Part of a small language model's weights: MLP 640 SwiGLU.
MLP neurons of a small language model. Each row is named by its layer, matrix (gate and up: input weights) and neuron, and shows model dimensions 32-159. Each number is 200 + 20 x the weight over its row's rms, rounded and kept within 0 to 999. A neuron's up and down rows have the sign that makes its largest values positive.
After each neuron's rows, "fires after" lists the tokens most often just before its 100 highest values on Wikipedia text that the model never trained on.

L5.gate626,213,236,202,188,192,168,211,190,209,200,172,167,216,178,204,198,194,146,213,206,179,192,174,190,234,210,206,227,167,200,180,230,197,168,216,219,199,212,185,199,187,207,188,186,171,216,236,169,160,191,194,187,205,177,196,189,219,188,184,180,198,207,168,217,196,157,186,206,161,178,211,162,216,202,191,227,198,187,179,211,187,224,188,188,221,191,168,187,147,212,192,200,193,191,238,175,180,186,206,204,153,218,210,226,223,227,191,178,194,184,190,209,208,240,185,192,189,211,186,191,174,220,190,178,197,197,184,228
L5.up626,223,226,217,193,191,208,204,216,219,208,180,210,207,207,212,203,216,192,228,245,198,177,218,216,180,192,195,196,217,210,209,165,218,193,179,203,233,208,219,211,216,194,203,209,191,208,228,227,184,171,194,210,220,173,203,200,186,204,216,210,177,163,172,186,220,152,202,216,176,212,210,201,173,190,200,176,181,220,202,240,182,171,228,184,203,184,201,206,213,175,183,203,181,263,246,210,193,198,201,209,191,178,187,229,206,205,202,185,184,195,183,199,201,207,153,210,215,215,189,221,182,238,194,206,218,179,145,189
fires after: " |", " b", " a", " c", "ab", " was"

L5.gate444,188,182,206,204,191,172,237,172,215,179,225,226,221,203,246,191,207,217,193,235,192,172,191,151,227,213,195,238,239,211,196,205,209,184,188,213,219,206,214,242,215,242,210,192,189,147,215,187,179,222,194,184,178,167,191,192,206,166,213,191,197,177,185,206,222,201,216,198,189,216,202,229,189,218,231,198,197,180,165,175,241,211,187,208,198,206,217,203,204,182,216,241,176,195,207,194,213,191,181,211,207,220,195,210,194,198,199,217,181,205,203,218,248,200,171,194,141,205,185,216,184,201,234,185,198,206,186,178
L5.up444,206,231,221,196,200,210,237,199,201,214,208,202,166,183,218,217,210,187,196,210,205,196,200,162,201,208,227,208,224,192,193,196,216,228,206,170,210,194,212,191,211,227,246,182,224,198,208,220,196,188,237,198,194,193,188,156,203,206,217,183,185,213,206,215,231,203,190,170,218,229,220,173,191,178,205,177,181,206,221,226,192,207,211,221,227,232,225,203,208,241,213,169,200,176,159,213,217,175,185,225,170,217,201,246,201,195,189,200,134,185,209,223,219,213,210,181,187,186,215,184,189,218,183,196,169,219,190,202
fires after: " M", " m", " S", "M", " H", ":"

L5.gate321,184,181,154,192,219,212,180,224,174,231,231,181,226,238,217,234,217,202,205,202,170,217,208,226,229,218,190,207,233,167,179,204,184,219,239,183,186,214,220,213,175,206,179,201,185,208,223,191,221,209,207,215,223,178,180,222,156,209,204,185,214,203,237,210,190,208,204,167,198,198,230,197,224,221,222,165,199,218,191,183,203,204,177,172,187,195,173,217,186,197,187,151,166,162,197,195,191,205,233,220,223,213,190,230,210,192,201,191,171,205,224,195,176,186,197,212,227,186,202,203,207,178,174,243,177,192,206,195
L5.up321,190,212,189,217,184,220,191,188,203,232,189,173,185,190,192,209,207,184,173,183,226,212,261,200,214,185,212,165,179,159,198,191,195,210,224,228,202,192,217,180,173,255,207,192,237,185,223,196,193,208,194,219,200,215,205,187,206,176,121,201,181,218,222,194,208,188,192,169,205,190,198,180,190,187,203,236,225,195,179,181,240,196,212,177,225,183,201,215,210,155,236,188,207,190,162,180,194,196,177,205,202,238,202,221,181,172,208,201,195,185,204,207,194,220,226,175,210,199,191,181,190,181,177,217,207,201,199,210
fires after: " s", " S", " w", " W", " m"

L2.gate348,208,236,212,194,199,199,215,223,228,207,217,162,230,224,190,203,178,201,216,195,199,180,175,259,201,175,186,204,192,196,189,232,195,178,216,203,198,224,207,210,186,216,175,198,204,199,232,210,220,221,191,195,212,185,195,223,216,206,200,193,183,199,221,206,252,214,164,176,240,187,183,227,189,165,168,183,200,189,192,167,226,196,204,217,212,210,197,220,177,206,218,191,211,183,200,196,167,178,208,221,173,178,186,263,188,192,166,195,220,151,183,187,206,199,186,206,195,222,173,214,174,188,173,216,203,209,198,186
L2.up348,193,164,206,177,192,221,219,151,179,204,229,231,189,200,194,209,227,209,188,170,209,197,198,205,201,188,170,213,220,221,184,197,178,187,195,169,189,192,190,229,210,206,195,181,231,164,195,214,201,230,214,219,185,220,189,220,208,206,205,242,193,238,208,260,213,175,159,184,171,201,239,200,184,205,185,239,202,204,173,204,169,195,201,203,222,194,179,197,195,216,205,205,174,199,226,184,187,232,197,202,196,170,222,181,250,174,202,192,186,197,206,208,206,179,176,231,195,194,208,231,180,175,220,161,197,221,215,220
fires after: ".\n\n", " re", "\n\n", " d", "H", "ec"

L2.gate632,206,228,198,212,166,178,203,220,203,187,241,217,215,178,182,255,253,210,198,185,190,225,210,237,206,177,201,202,202,189,210,197,206,189,207,214,203,170,222,208,210,186,189,202,190,214,184,203,173,213,178,180,226,225,172,185,199,201,220,190,200,218,207,209,200,206,184,177,230,216,200,244,193,185,148,167,185,230,161,193,197,197,199,190,186,183,207,226,184,212,219,212,225,215,192,171,212,246,233,221,213,196,197,205,228,205,219,219,208,194,199,181,190,229,196,199,196,179,213,222,194,196,145,209,218,212,218,174
L2.up632,184,220,184,195,188,202,213,208,192,213,234,181,186,201,178,209,196,199,180,206,184,208,179,189,202,197,209,181,200,241,205,187,227,210,193,218,205,191,202,184,204,216,205,204,229,207,205,189,200,228,184,178,190,193,188,211,218,176,193,214,173,187,218,192,184,212,160,201,215,205,226,242,183,217,193,199,219,227,188,199,185,197,160,201,196,194,198,183,200,231,193,200,189,172,157,219,205,213,203,171,224,238,172,206,173,183,231,175,199,188,173,167,233,167,215,195,212,181,210,199,173,225,211,169,240,211,184,177
fires after: " D", " d", " P", " b", "D", "ep"

L5.gate520,182,238,195,209,194,196,205,200,218,203,192,187,196,214,208,163,182,210,184,207,215,192,181,198,194,193,214,211,221,185,177,230,217,200,237,202,172,206,205,206,208,211,174,180,172,166,192,213,190,239,220,228,176,218,235,196,211,196,198,200,215,179,236,211,216,202,184,172,183,216,225,190,152,193,187,273,212,195,177,200,228,194,221,201,169,189,222,224,168,180,203,226,227,230,212,190,184,219,219,159,194,223,165,168,194,192,200,170,165,186,193,202,163,190,203,183,200,188,194,191,182,175,183,190,208,176,182,186
L5.up520,190,234,194,173,193,184,188,185,182,182,191,220,214,230,186,223,180,192,192,195,202,197,164,188,199,201,201,209,167,182,211,203,213,215,203,195,178,160,211,187,219,192,205,223,192,198,180,215,223,208,221,255,208,203,138,197,217,178,183,219,245,169,187,196,172,235,203,221,211,186,175,202,220,230,164,186,184,183,188,179,191,190,201,156,180,184,175,197,206,194,222,237,216,178,231,209,190,208,208,237,193,191,192,212,172,214,211,198,177,216,170,179,209,195,238,212,195,211,193,213,233,216,168,166,222,185,196,213
fires after: " comp", "p", " m", " s"

L2.gate492,180,184,178,235,196,221,188,191,204,201,177,200,208,175,204,204,212,209,171,187,161,182,245,185,204,222,144,213,206,191,227,177,164,213,210,177,206,250,205,183,231,187,181,178,210,202,211,183,175,184,220,178,161,210,200,208,201,189,219,202,192,200,235,200,214,197,200,181,185,204,212,185,195,168,229,248,199,229,229,184,216,201,227,226,241,203,177,241,227,205,209,208,197,174,204,207,192,192,206,218,203,195,163,219,192,232,198,227,214,169,242,181,193,206,237,187,182,194,203,194,223,221,174,214,180,190,213,207
L2.up492,199,162,174,203,228,215,214,216,185,198,162,192,202,188,178,165,185,198,206,175,187,188,163,180,213,212,201,192,208,176,245,180,223,210,238,168,193,209,155,202,202,206,176,187,199,209,190,191,199,221,211,222,233,207,211,171,181,198,251,192,210,171,202,181,205,207,202,228,199,217,203,225,191,182,219,192,189,181,226,198,247,213,181,187,226,238,221,194,181,237,222,168,200,235,213,213,223,222,224,238,209,199,154,202,207,205,221,201,195,200,201,214,191,202,217,173,195,180,196,204,210,176,212,184,197,219,206,197
fires after: " S", " p", " P", " s", "m", "S"

L2.gate514,201,185,216,194,195,227,218,204,192,215,204,205,173,176,205,223,219,252,241,204,194,209,216,170,173,219,220,211,211,201,205,202,215,222,210,198,230,201,200,174,187,177,159,197,196,198,177,190,210,187,198,190,205,210,192,156,186,169,201,179,212,202,216,218,215,216,263,208,193,228,212,196,185,209,188,192,216,184,230,154,231,205,189,207,214,189,205,170,206,237,177,242,198,204,197,207,175,251,217,202,174,211,214,191,189,195,239,196,188,245,193,179,207,194,208,200,182,175,222,208,201,225,207,217,160,198,182,190
L2.up514,220,210,201,203,191,198,202,212,193,215,186,190,211,177,207,173,216,195,186,188,217,206,214,188,157,243,214,191,205,189,170,199,174,205,200,214,206,207,243,220,179,172,214,199,194,201,215,204,204,192,226,181,213,198,186,204,203,182,194,169,202,199,218,157,212,218,210,182,216,222,228,238,231,184,173,211,181,227,194,178,215,197,176,213,221,196,190,208,211,181,222,180,207,242,227,207,226,202,226,198,214,213,139,173,205,219,185,208,228,175,216,194,216,208,187,209,223,226,225,192,191,195,230,192,189,222,164,175
fires after: " c", " C", "b", "C", " se"

L2.gate406,200,206,184,214,190,194,182,203,222,194,232,200,209,212,212,192,216,195,233,214,167,205,168,181,191,224,200,189,181,193,208,221,195,232,177,219,177,231,189,187,162,232,177,221,226,204,197,181,233,206,206,154,201,189,211,189,208,208,182,174,210,175,191,213,201,214,179,165,155,201,202,163,234,205,219,195,158,224,227,170,194,208,192,213,184,237,215,205,236,182,222,166,206,150,186,201,233,201,217,195,198,220,235,209,210,236,219,206,173,179,217,207,209,197,226,180,188,204,208,204,180,206,208,225,179,199,210,210
L2.up406,168,169,201,203,197,168,185,192,198,218,186,190,240,186,195,202,189,187,203,213,172,182,177,185,184,166,167,249,202,165,223,216,198,206,209,207,178,226,179,208,217,146,192,224,230,214,222,199,178,183,207,223,212,181,198,210,201,217,199,174,194,193,202,217,201,170,172,201,196,213,199,198,207,216,190,183,183,206,233,194,219,178,197,193,209,241,219,220,232,204,236,227,172,209,210,201,214,217,197,179,179,195,183,185,232,206,181,205,196,233,246,224,171,199,197,199,206,250,187,211,209,228,199,210,168,210,193,188
fires after: " s", "S", "um", " S", "ite"

L2.gate424,185,134,199,251,201,232,190,214,216,187,171,186,190,183,212,193,215,216,204,193,214,202,181,174,198,213,205,229,234,156,163,190,197,168,226,181,212,217,185,222,180,202,180,193,204,197,183,189,204,178,208,180,197,229,198,183,186,220,207,188,178,186,184,229,197,209,234,207,204,205,216,187,205,190,209,201,203,215,228,235,206,205,184,220,192,205,201,209,234,185,182,197,249,179,181,213,226,186,213,228,234,195,218,210,188,237,209,191,175,204,196,176,240,199,189,200,185,240,192,203,204,169,218,189,206,188,195,204
L2.up424,185,204,177,205,204,234,226,192,214,179,204,221,191,207,207,200,183,207,205,200,232,199,209,189,157,193,220,177,220,188,188,222,185,177,193,210,183,209,140,173,191,194,218,197,187,203,203,217,205,219,184,201,199,186,220,189,147,237,207,214,234,163,184,196,218,204,200,218,190,217,232,168,234,224,219,161,178,181,193,211,240,247,200,190,179,188,180,180,192,198,214,160,216,221,195,186,210,181,216,184,213,168,202,199,211,211,207,212,186,207,193,210,191,198,178,192,201,239,173,198,201,168,182,210,227,188,189,190
fires after: " G", " s", "ch", " S", " J", " k"

L5.gate487,219,207,197,216,159,197,197,199,226,210,225,188,205,180,206,199,217,183,221,164,176,208,199,206,205,205,198,162,214,157,200,194,185,202,149,206,185,183,213,208,160,191,188,232,171,198,209,196,176,180,219,206,239,222,226,264,219,207,188,218,200,172,189,223,235,217,175,224,194,185,206,197,168,221,186,208,221,176,164,186,216,168,182,197,215,188,181,201,213,229,197,212,178,222,189,219,210,221,188,198,195,181,216,208,218,186,195,196,213,202,182,177,207,218,200,194,189,208,211,209,199,184,173,219,202,199,210,218
L5.up487,199,187,190,209,211,226,243,233,179,231,214,180,187,214,247,198,248,209,248,209,220,199,213,178,155,205,185,218,202,189,202,204,223,210,175,217,189,192,197,203,190,219,167,243,228,181,201,215,185,207,188,212,183,206,187,211,171,190,192,212,207,184,170,229,193,256,199,195,220,199,214,192,202,195,214,196,194,171,192,221,183,194,195,210,187,227,209,185,215,211,195,204,186,185,203,190,206,261,184,189,226,176,209,177,193,206,224,228,204,233,212,209,174,202,176,222,188,209,201,216,203,187,212,210,219,167,148,202
fires after: " to", " n", "g", " h", " re", " d"

L2.gate546,218,223,182,223,222,208,185,193,152,194,240,201,131,198,197,202,185,197,203,198,196,196,212,174,195,228,229,221,163,182,175,197,172,188,209,233,205,203,217,200,233,192,148,221,190,190,240,202,205,182,205,194,198,229,217,158,210,207,187,187,168,177,228,209,208,204,202,228,215,198,213,221,177,216,225,225,207,203,185,191,239,225,170,204,222,215,221,198,216,246,215,238,165,198,181,186,190,224,217,206,168,179,186,199,211,212,205,190,188,232,177,190,201,170,203,229,206,197,189,217,173,218,186,185,176,172,224,223
L2.up546,172,196,206,230,190,225,192,180,227,162,203,217,208,241,215,150,202,203,189,189,203,170,182,209,211,173,215,219,146,194,182,204,234,179,225,199,194,213,191,179,204,193,228,181,224,214,206,176,162,193,232,202,210,231,196,219,210,168,148,206,223,208,184,194,194,193,202,196,171,177,191,178,213,240,222,193,193,195,234,214,202,185,211,167,207,184,195,209,209,171,231,171,200,200,191,218,226,213,200,183,193,178,193,189,194,196,200,170,193,241,195,187,200,216,195,249,243,207,208,232,229,194,228,184,207,203,175,200
fires after: " A", " S", " V", "t", " K", " M"

L2.gate375,159,179,206,186,235,208,184,212,227,204,159,206,169,216,233,193,218,182,186,179,223,166,212,188,235,189,160,221,218,186,216,215,206,179,155,196,185,218,198,228,202,234,180,187,210,184,172,195,156,200,203,188,205,173,214,174,211,191,210,149,191,225,184,195,223,170,227,200,168,184,194,205,220,225,206,210,190,229,226,216,173,190,211,204,188,195,193,198,215,192,190,182,197,211,200,176,186,207,206,193,192,171,210,226,210,201,169,224,182,254,199,235,218,164,211,183,198,221,202,223,189,184,227,208,197,199,212,178
L2.up375,246,216,187,202,212,206,191,240,195,177,186,204,213,186,223,202,241,166,197,188,212,184,194,215,195,215,157,235,218,172,178,188,182,182,193,210,206,228,194,223,183,202,211,185,190,184,175,212,173,227,186,177,201,186,218,228,195,190,210,166,194,185,194,180,233,225,169,223,197,215,215,184,191,174,180,211,206,221,202,208,238,228,182,215,229,228,218,228,172,211,189,192,161,193,198,164,248,178,230,212,207,208,180,212,205,173,206,190,202,222,198,199,207,185,222,179,183,163,223,196,200,210,180,206,201,197,213,202
fires after: " M", " S", " m", "u", " B", " Un"

L2.gate288,191,208,192,269,219,176,156,206,217,183,212,188,204,197,192,211,238,203,225,173,208,213,153,231,178,224,204,187,206,170,221,193,180,205,173,175,166,194,196,164,212,176,201,160,273,205,189,194,200,189,211,200,198,201,188,222,206,175,207,191,175,235,183,162,214,204,207,211,210,209,183,166,214,209,208,212,200,214,213,208,201,167,165,203,195,219,217,236,189,204,207,192,210,199,182,186,201,215,231,213,210,208,179,198,194,204,217,218,181,206,219,181,245,192,179,205,179,210,196,160,195,199,179,199,212,206,192,205
L2.up288,171,193,192,210,188,188,199,206,221,179,188,174,216,209,211,178,194,183,190,214,201,199,212,208,213,204,207,221,189,196,212,175,194,217,182,226,194,224,201,206,183,173,173,205,184,230,191,205,219,233,204,223,203,207,180,216,201,172,188,172,206,184,192,184,187,183,201,170,151,192,190,198,219,190,223,194,171,229,218,227,186,216,196,170,203,173,194,180,190,192,203,168,195,227,190,207,220,205,169,206,210,181,225,231,165,191,163,192,207,204,188,207,209,207,227,227,178,180,227,228,212,203,215,201,185,172,181,207
fires after: " C", " c", "ep", " G", " B"

L2.gate427,206,192,222,231,192,225,179,208,209,183,181,215,202,216,207,189,215,234,225,199,181,171,187,163,182,202,250,184,212,224,217,223,169,155,164,223,228,215,183,206,216,210,176,215,195,226,165,211,209,177,199,240,181,210,169,164,182,239,186,184,189,181,197,183,177,178,202,234,232,221,179,206,199,174,227,197,229,210,232,198,218,181,208,171,200,192,189,208,222,215,188,163,173,209,177,203,194,198,217,205,186,227,200,185,187,166,201,199,199,188,210,165,174,183,212,180,187,227,183,169,186,204,175,180,190,241,222,215
L2.up427,231,228,179,201,201,210,184,188,217,186,197,201,211,183,206,216,209,210,208,233,194,167,223,197,211,217,147,198,213,178,252,224,159,224,189,209,213,175,171,186,204,200,210,198,220,217,201,223,196,212,193,232,199,249,211,210,184,221,205,189,215,198,159,212,215,213,217,205,224,197,203,204,192,205,187,205,180,177,206,206,225,199,209,232,172,217,234,218,218,193,186,210,214,161,226,242,172,178,223,206,213,208,184,216,202,192,207,182,191,190,147,174,206,215,216,208,189,204,215,189,198,167,186,225,232,224,230,204
fires after: " F", " f", "f", "orm", " g"

L5.gate435,195,221,179,202,190,184,208,155,207,164,205,213,171,185,224,209,198,176,209,173,232,195,222,184,180,182,173,212,205,179,193,180,247,185,229,195,201,241,234,190,210,244,170,179,217,171,203,207,202,182,192,216,194,220,187,180,172,183,219,201,194,197,217,168,196,182,220,176,207,179,199,267,223,189,215,204,215,174,181,206,218,197,188,209,180,199,193,152,206,175,183,226,219,196,191,202,203,195,208,202,203,184,171,253,210,206,194,194,220,183,176,213,182,163,203,200,197,192,212,193,228,199,196,208,202,217,229,230
L5.up435,231,204,203,221,212,176,170,205,191,180,213,184,243,200,183,172,202,161,208,223,205,209,194,185,207,170,221,177,200,201,179,193,181,189,231,186,163,224,191,211,156,191,214,169,178,213,194,168,167,201,187,149,218,165,224,193,203,205,194,162,222,205,230,226,187,169,198,205,207,197,202,201,217,203,219,232,221,223,209,223,206,165,195,213,190,213,206,204,163,169,203,209,200,238,195,211,195,191,225,208,200,215,214,205,175,213,181,173,191,204,220,187,191,202,221,217,203,214,171,203,219,189,223,191,220,189,204,189
fires after: " A", "am", " V", " K", "et"

L5.gate504,211,201,191,235,193,194,190,219,206,195,220,225,179,230,206,189,204,203,185,194,185,209,220,210,192,185,153,200,196,144,223,183,192,231,188,175,195,269,163,226,201,189,228,154,216,188,226,213,187,194,162,202,212,218,184,158,236,195,214,186,193,215,186,170,203,183,183,206,231,195,181,218,208,200,181,201,210,208,211,229,212,227,195,191,213,222,188,177,223,179,201,148,201,198,208,213,190,188,217,192,182,251,213,205,200,192,201,216,223,199,190,232,191,216,186,192,190,196,188,208,184,190,187,184,177,162,207,177
L5.up504,209,191,190,197,214,200,196,153,187,184,224,188,216,219,224,186,187,171,194,164,201,201,192,201,217,149,208,190,164,195,226,168,197,179,187,201,166,209,207,208,190,207,189,203,172,194,184,225,220,220,190,160,212,245,190,197,167,194,203,186,217,192,206,165,213,150,195,198,219,188,196,177,182,201,191,207,196,202,199,175,215,216,205,199,199,139,164,170,176,199,195,200,194,228,199,208,194,182,176,179,232,199,211,182,167,187,212,199,197,199,195,170,230,177,182,222,172,184,183,199,191,202,200,212,234,176,230,213
fires after: " B", " a", " A", " R", " G", " b"

L5.gate127,188,188,190,210,198,162,205,192,194,199,176,202,201,203,217,190,205,206,208,214,156,233,240,218,197,223,201,215,231,251,185,203,211,230,212,193,187,168,219,223,184,180,219,213,215,203,174,214,179,167,195,205,201,188,204,243,212,183,173,180,194,141,165,222,204,203,168,188,216,191,259,180,190,165,224,216,190,218,164,199,205,160,158,204,186,183,205,201,215,196,178,191,188,206,209,197,215,186,224,221,209,208,202,190,199,199,190,217,191,204,192,193,211,220,191,179,202,178,214,236,197,187,228,209,211,228,222,219
L5.up127,191,236,161,214,198,175,226,188,210,203,216,185,207,203,188,192,184,201,188,231,163,262,222,202,232,214,198,194,244,222,231,212,222,214,199,202,196,213,182,217,212,194,199,197,205,226,191,196,206,179,181,231,187,218,202,201,193,205,203,200,171,198,197,195,216,192,215,175,210,185,216,203,194,197,209,208,234,208,164,178,191,189,151,235,188,203,198,249,205,241,199,160,170,187,199,203,221,192,202,236,172,194,228,162,167,192,233,231,192,203,177,189,222,185,214,162,209,172,197,196,204,194,233,219,202,183,202,197
fires after: " d", "l", "an", " D", "v", "in"

L5.gate217,176,211,177,221,214,167,185,186,193,205,217,229,220,228,216,216,213,207,187,174,182,172,185,171,189,208,156,197,209,198,201,226,164,193,195,181,192,209,212,225,201,181,222,195,220,222,218,199,203,214,196,221,220,162,204,202,187,191,181,228,230,193,225,168,191,180,173,209,221,222,211,170,210,249,225,169,212,202,188,190,197,194,215,179,184,165,225,202,200,216,221,220,231,172,218,188,224,171,168,170,204,216,208,185,209,220,215,190,195,197,186,184,188,229,202,207,197,190,167,196,202,220,215,161,185,178,201,183
L5.up217,201,218,203,197,205,221,217,233,233,199,223,179,223,202,176,175,209,185,222,203,168,188,184,193,187,201,203,228,192,163,190,213,204,240,204,173,194,206,201,192,184,222,204,196,235,236,204,182,175,188,178,217,202,203,200,224,210,197,190,203,218,209,183,207,243,194,187,181,200,208,176,134,215,222,175,230,167,219,188,195,245,184,186,168,220,193,192,224,184,204,202,162,201,194,200,173,239,206,210,193,226,213,231,175,182,170,244,182,157,194,215,200,184,186,182,198,185,229,216,190,200,202,217,170,175,194,229,181
fires after: " S", " s", " b", " f"

L5.gate263,197,219,211,213,206,210,207,166,229,219,207,201,193,178,210,172,216,173,179,175,195,185,185,212,224,201,176,157,212,175,192,202,184,189,176,213,192,174,185,200,207,178,207,215,162,215,230,220,198,207,241,188,193,196,185,216,227,184,233,217,157,231,213,229,194,187,203,170,190,163,188,192,215,226,213,192,169,159,190,185,208,168,212,158,210,233,216,193,200,190,182,180,194,231,174,167,233,237,187,223,203,189,238,214,214,197,215,205,199,180,168,224,196,195,223,195,207,187,201,206,192,192,206,172,226,193,208,172
L5.up263,192,142,145,195,177,204,178,185,160,228,212,185,183,184,234,178,202,191,169,218,216,170,208,234,232,198,180,218,198,197,236,231,179,172,194,214,208,199,182,162,203,190,220,224,194,202,206,233,205,211,237,217,160,201,197,197,198,197,197,237,216,246,230,212,195,204,218,208,193,187,199,187,212,195,244,158,178,202,180,223,191,193,210,214,231,217,170,181,177,208,210,200,192,190,185,164,215,190,233,197,203,202,223,184,162,164,226,211,204,174,185,191,226,195,209,219,189,201,209,221,229,197,207,183,211,205,166,232
fires after: " w", " re", " in", "ee", " to", " ex"

L2.gate472,213,214,192,196,194,163,181,187,227,231,219,164,198,177,186,204,168,175,201,228,220,214,217,178,222,255,193,221,221,214,193,266,181,190,197,187,255,212,166,190,193,212,210,197,248,194,179,183,194,215,237,214,201,178,210,206,159,211,210,184,209,169,186,206,194,197,189,192,178,192,221,164,183,199,172,169,204,173,228,216,198,191,177,208,208,231,210,217,185,223,206,195,208,191,232,198,208,218,222,206,228,217,196,223,222,186,203,178,214,209,194,161,196,230,207,202,223,188,242,192,194,177,205,223,235,176,200,211
L2.up472,195,205,223,165,214,201,142,200,215,216,233,218,224,206,191,204,208,203,249,164,187,222,211,219,204,166,203,181,177,187,191,231,199,178,190,184,210,195,196,208,221,189,174,199,212,192,204,217,209,188,196,172,223,164,222,192,201,205,203,205,214,196,221,205,165,205,195,177,218,218,193,186,165,211,246,168,190,166,233,190,226,219,218,224,206,209,214,212,190,163,208,205,179,207,170,195,192,157,213,178,198,183,227,174,232,228,205,200,227,202,206,159,194,251,201,198,174,210,210,184,230,172,209,187,225,189,191,238
fires after: " t", " s", "i", "in", " S", " "

L2.gate4,225,222,229,178,214,190,177,261,178,230,231,209,185,209,208,190,218,192,205,209,217,214,206,180,187,204,169,214,181,216,212,231,187,207,176,168,189,194,172,203,193,186,170,204,223,189,209,192,203,228,247,214,183,211,222,204,196,231,178,192,212,192,162,177,223,193,240,209,226,179,205,201,197,205,208,221,185,196,184,168,196,206,198,203,185,191,216,207,220,214,205,223,181,165,174,199,176,199,190,222,197,213,193,208,208,234,240,193,154,206,248,208,249,202,184,168,177,198,228,213,229,226,216,208,182,213,207,245
L2.up4,168,212,197,208,181,221,194,208,223,204,188,180,234,159,197,212,190,230,196,176,225,175,170,186,207,204,217,196,190,200,195,205,208,198,219,240,208,241,197,185,213,170,226,196,199,188,218,227,177,203,186,223,165,225,170,164,196,196,208,153,231,220,192,207,216,200,209,200,251,191,177,208,222,213,170,198,170,202,182,186,207,195,202,196,211,227,184,211,215,225,235,213,226,167,205,190,211,212,178,199,190,189,181,217,165,253,215,228,197,253,199,194,185,191,195,190,202,224,210,162,211,216,211,175,206,201,190,216
fires after: "S", " G", " S", " g", "G"

L2.gate594,177,210,215,202,191,167,178,223,193,211,237,212,185,214,200,202,237,230,211,228,235,205,173,205,222,197,194,229,208,198,201,244,171,232,201,194,207,206,212,192,243,187,211,198,238,176,165,195,200,199,213,209,219,208,189,198,200,208,160,221,203,202,183,206,212,204,201,185,198,183,212,204,210,195,179,207,175,226,228,213,197,219,243,198,174,216,199,191,187,155,178,164,212,194,186,180,199,212,215,241,194,223,193,195,200,173,153,210,205,212,204,184,175,193,239,172,219,228,181,224,201,190,166,219,199,233,169,196
L2.up594,199,229,249,215,175,184,215,207,200,209,181,189,187,174,191,185,195,203,189,211,200,184,210,214,193,190,196,192,180,199,194,243,208,225,180,202,234,203,177,223,194,242,177,183,206,195,220,200,222,207,180,184,200,181,188,186,206,202,182,202,214,210,164,178,202,189,211,217,216,185,258,215,168,210,221,236,229,203,201,224,220,189,188,201,188,194,217,160,194,195,189,205,205,194,203,187,180,196,225,196,226,213,200,217,178,171,207,173,214,228,179,165,149,208,220,186,196,201,196,213,150,178,181,232,187,245,167,185
fires after: " f", " c", "i", " m", " F", "av"

L5.gate50,173,192,207,203,214,217,222,168,177,165,179,222,221,213,206,217,176,199,216,216,199,227,171,195,221,212,212,192,176,190,181,213,221,187,181,211,179,200,216,220,186,198,192,226,200,186,201,190,225,185,190,178,225,209,182,235,206,187,214,207,199,222,203,159,178,189,209,157,180,186,212,197,198,224,218,216,159,202,168,241,187,207,219,185,227,217,176,185,232,191,184,218,188,197,241,218,199,213,169,168,189,171,219,197,238,218,208,204,215,188,184,198,216,202,170,211,181,215,205,204,180,207,181,198,227,170,203,183
L5.up50,215,202,191,178,122,211,200,222,186,229,193,213,182,189,194,167,184,188,216,198,196,190,188,221,185,203,154,202,227,209,197,230,176,204,183,195,204,223,201,189,253,176,201,225,239,208,167,174,218,187,199,193,194,189,212,216,182,239,203,168,185,226,223,174,170,184,166,182,207,179,222,230,224,194,195,173,196,175,224,234,189,204,196,154,205,179,157,213,206,205,185,204,194,199,219,219,187,188,200,194,200,209,189,213,194,196,244,215,206,202,189,208,207,178,194,218,205,240,193,235,184,197,216,230,202,203,203,225
fires after: "-", " b", " c", "an"

L5.gate140,165,211,228,211,215,199,205,174,228,211,191,182,204,186,205,190,208,179,194,214,211,200,196,195,218,213,162,196,226,183,169,163,176,195,204,228,203,200,180,228,177,242,236,197,184,189,242,198,189,209,185,179,190,145,170,175,190,196,229,211,187,209,212,203,189,192,212,150,226,210,190,201,207,205,194,195,188,219,220,206,198,200,170,201,220,200,222,239,211,200,200,196,186,177,192,161,204,206,192,142,234,199,181,172,213,209,196,193,202,211,203,212,215,198,190,195,216,188,235,192,225,182,198,175,233,195,197,196
L5.up140,211,196,191,216,229,212,170,198,219,186,226,201,183,187,193,182,212,182,144,185,199,176,196,187,212,224,235,193,193,226,190,163,194,234,183,216,197,202,203,214,171,231,177,244,213,198,179,193,189,224,180,243,232,170,224,207,204,200,204,210,217,190,190,228,202,170,165,206,180,223,195,200,181,199,147,184,156,228,183,174,236,188,209,191,206,182,198,238,190,180,170,222,224,192,206,188,166,210,231,215,183,215,208,196,219,199,207,219,195,203,184,223,212,191,204,216,188,192,200,196,242,217,183,221,209,216,229,188
fires after: " B", " N", " S", " Ch", " C"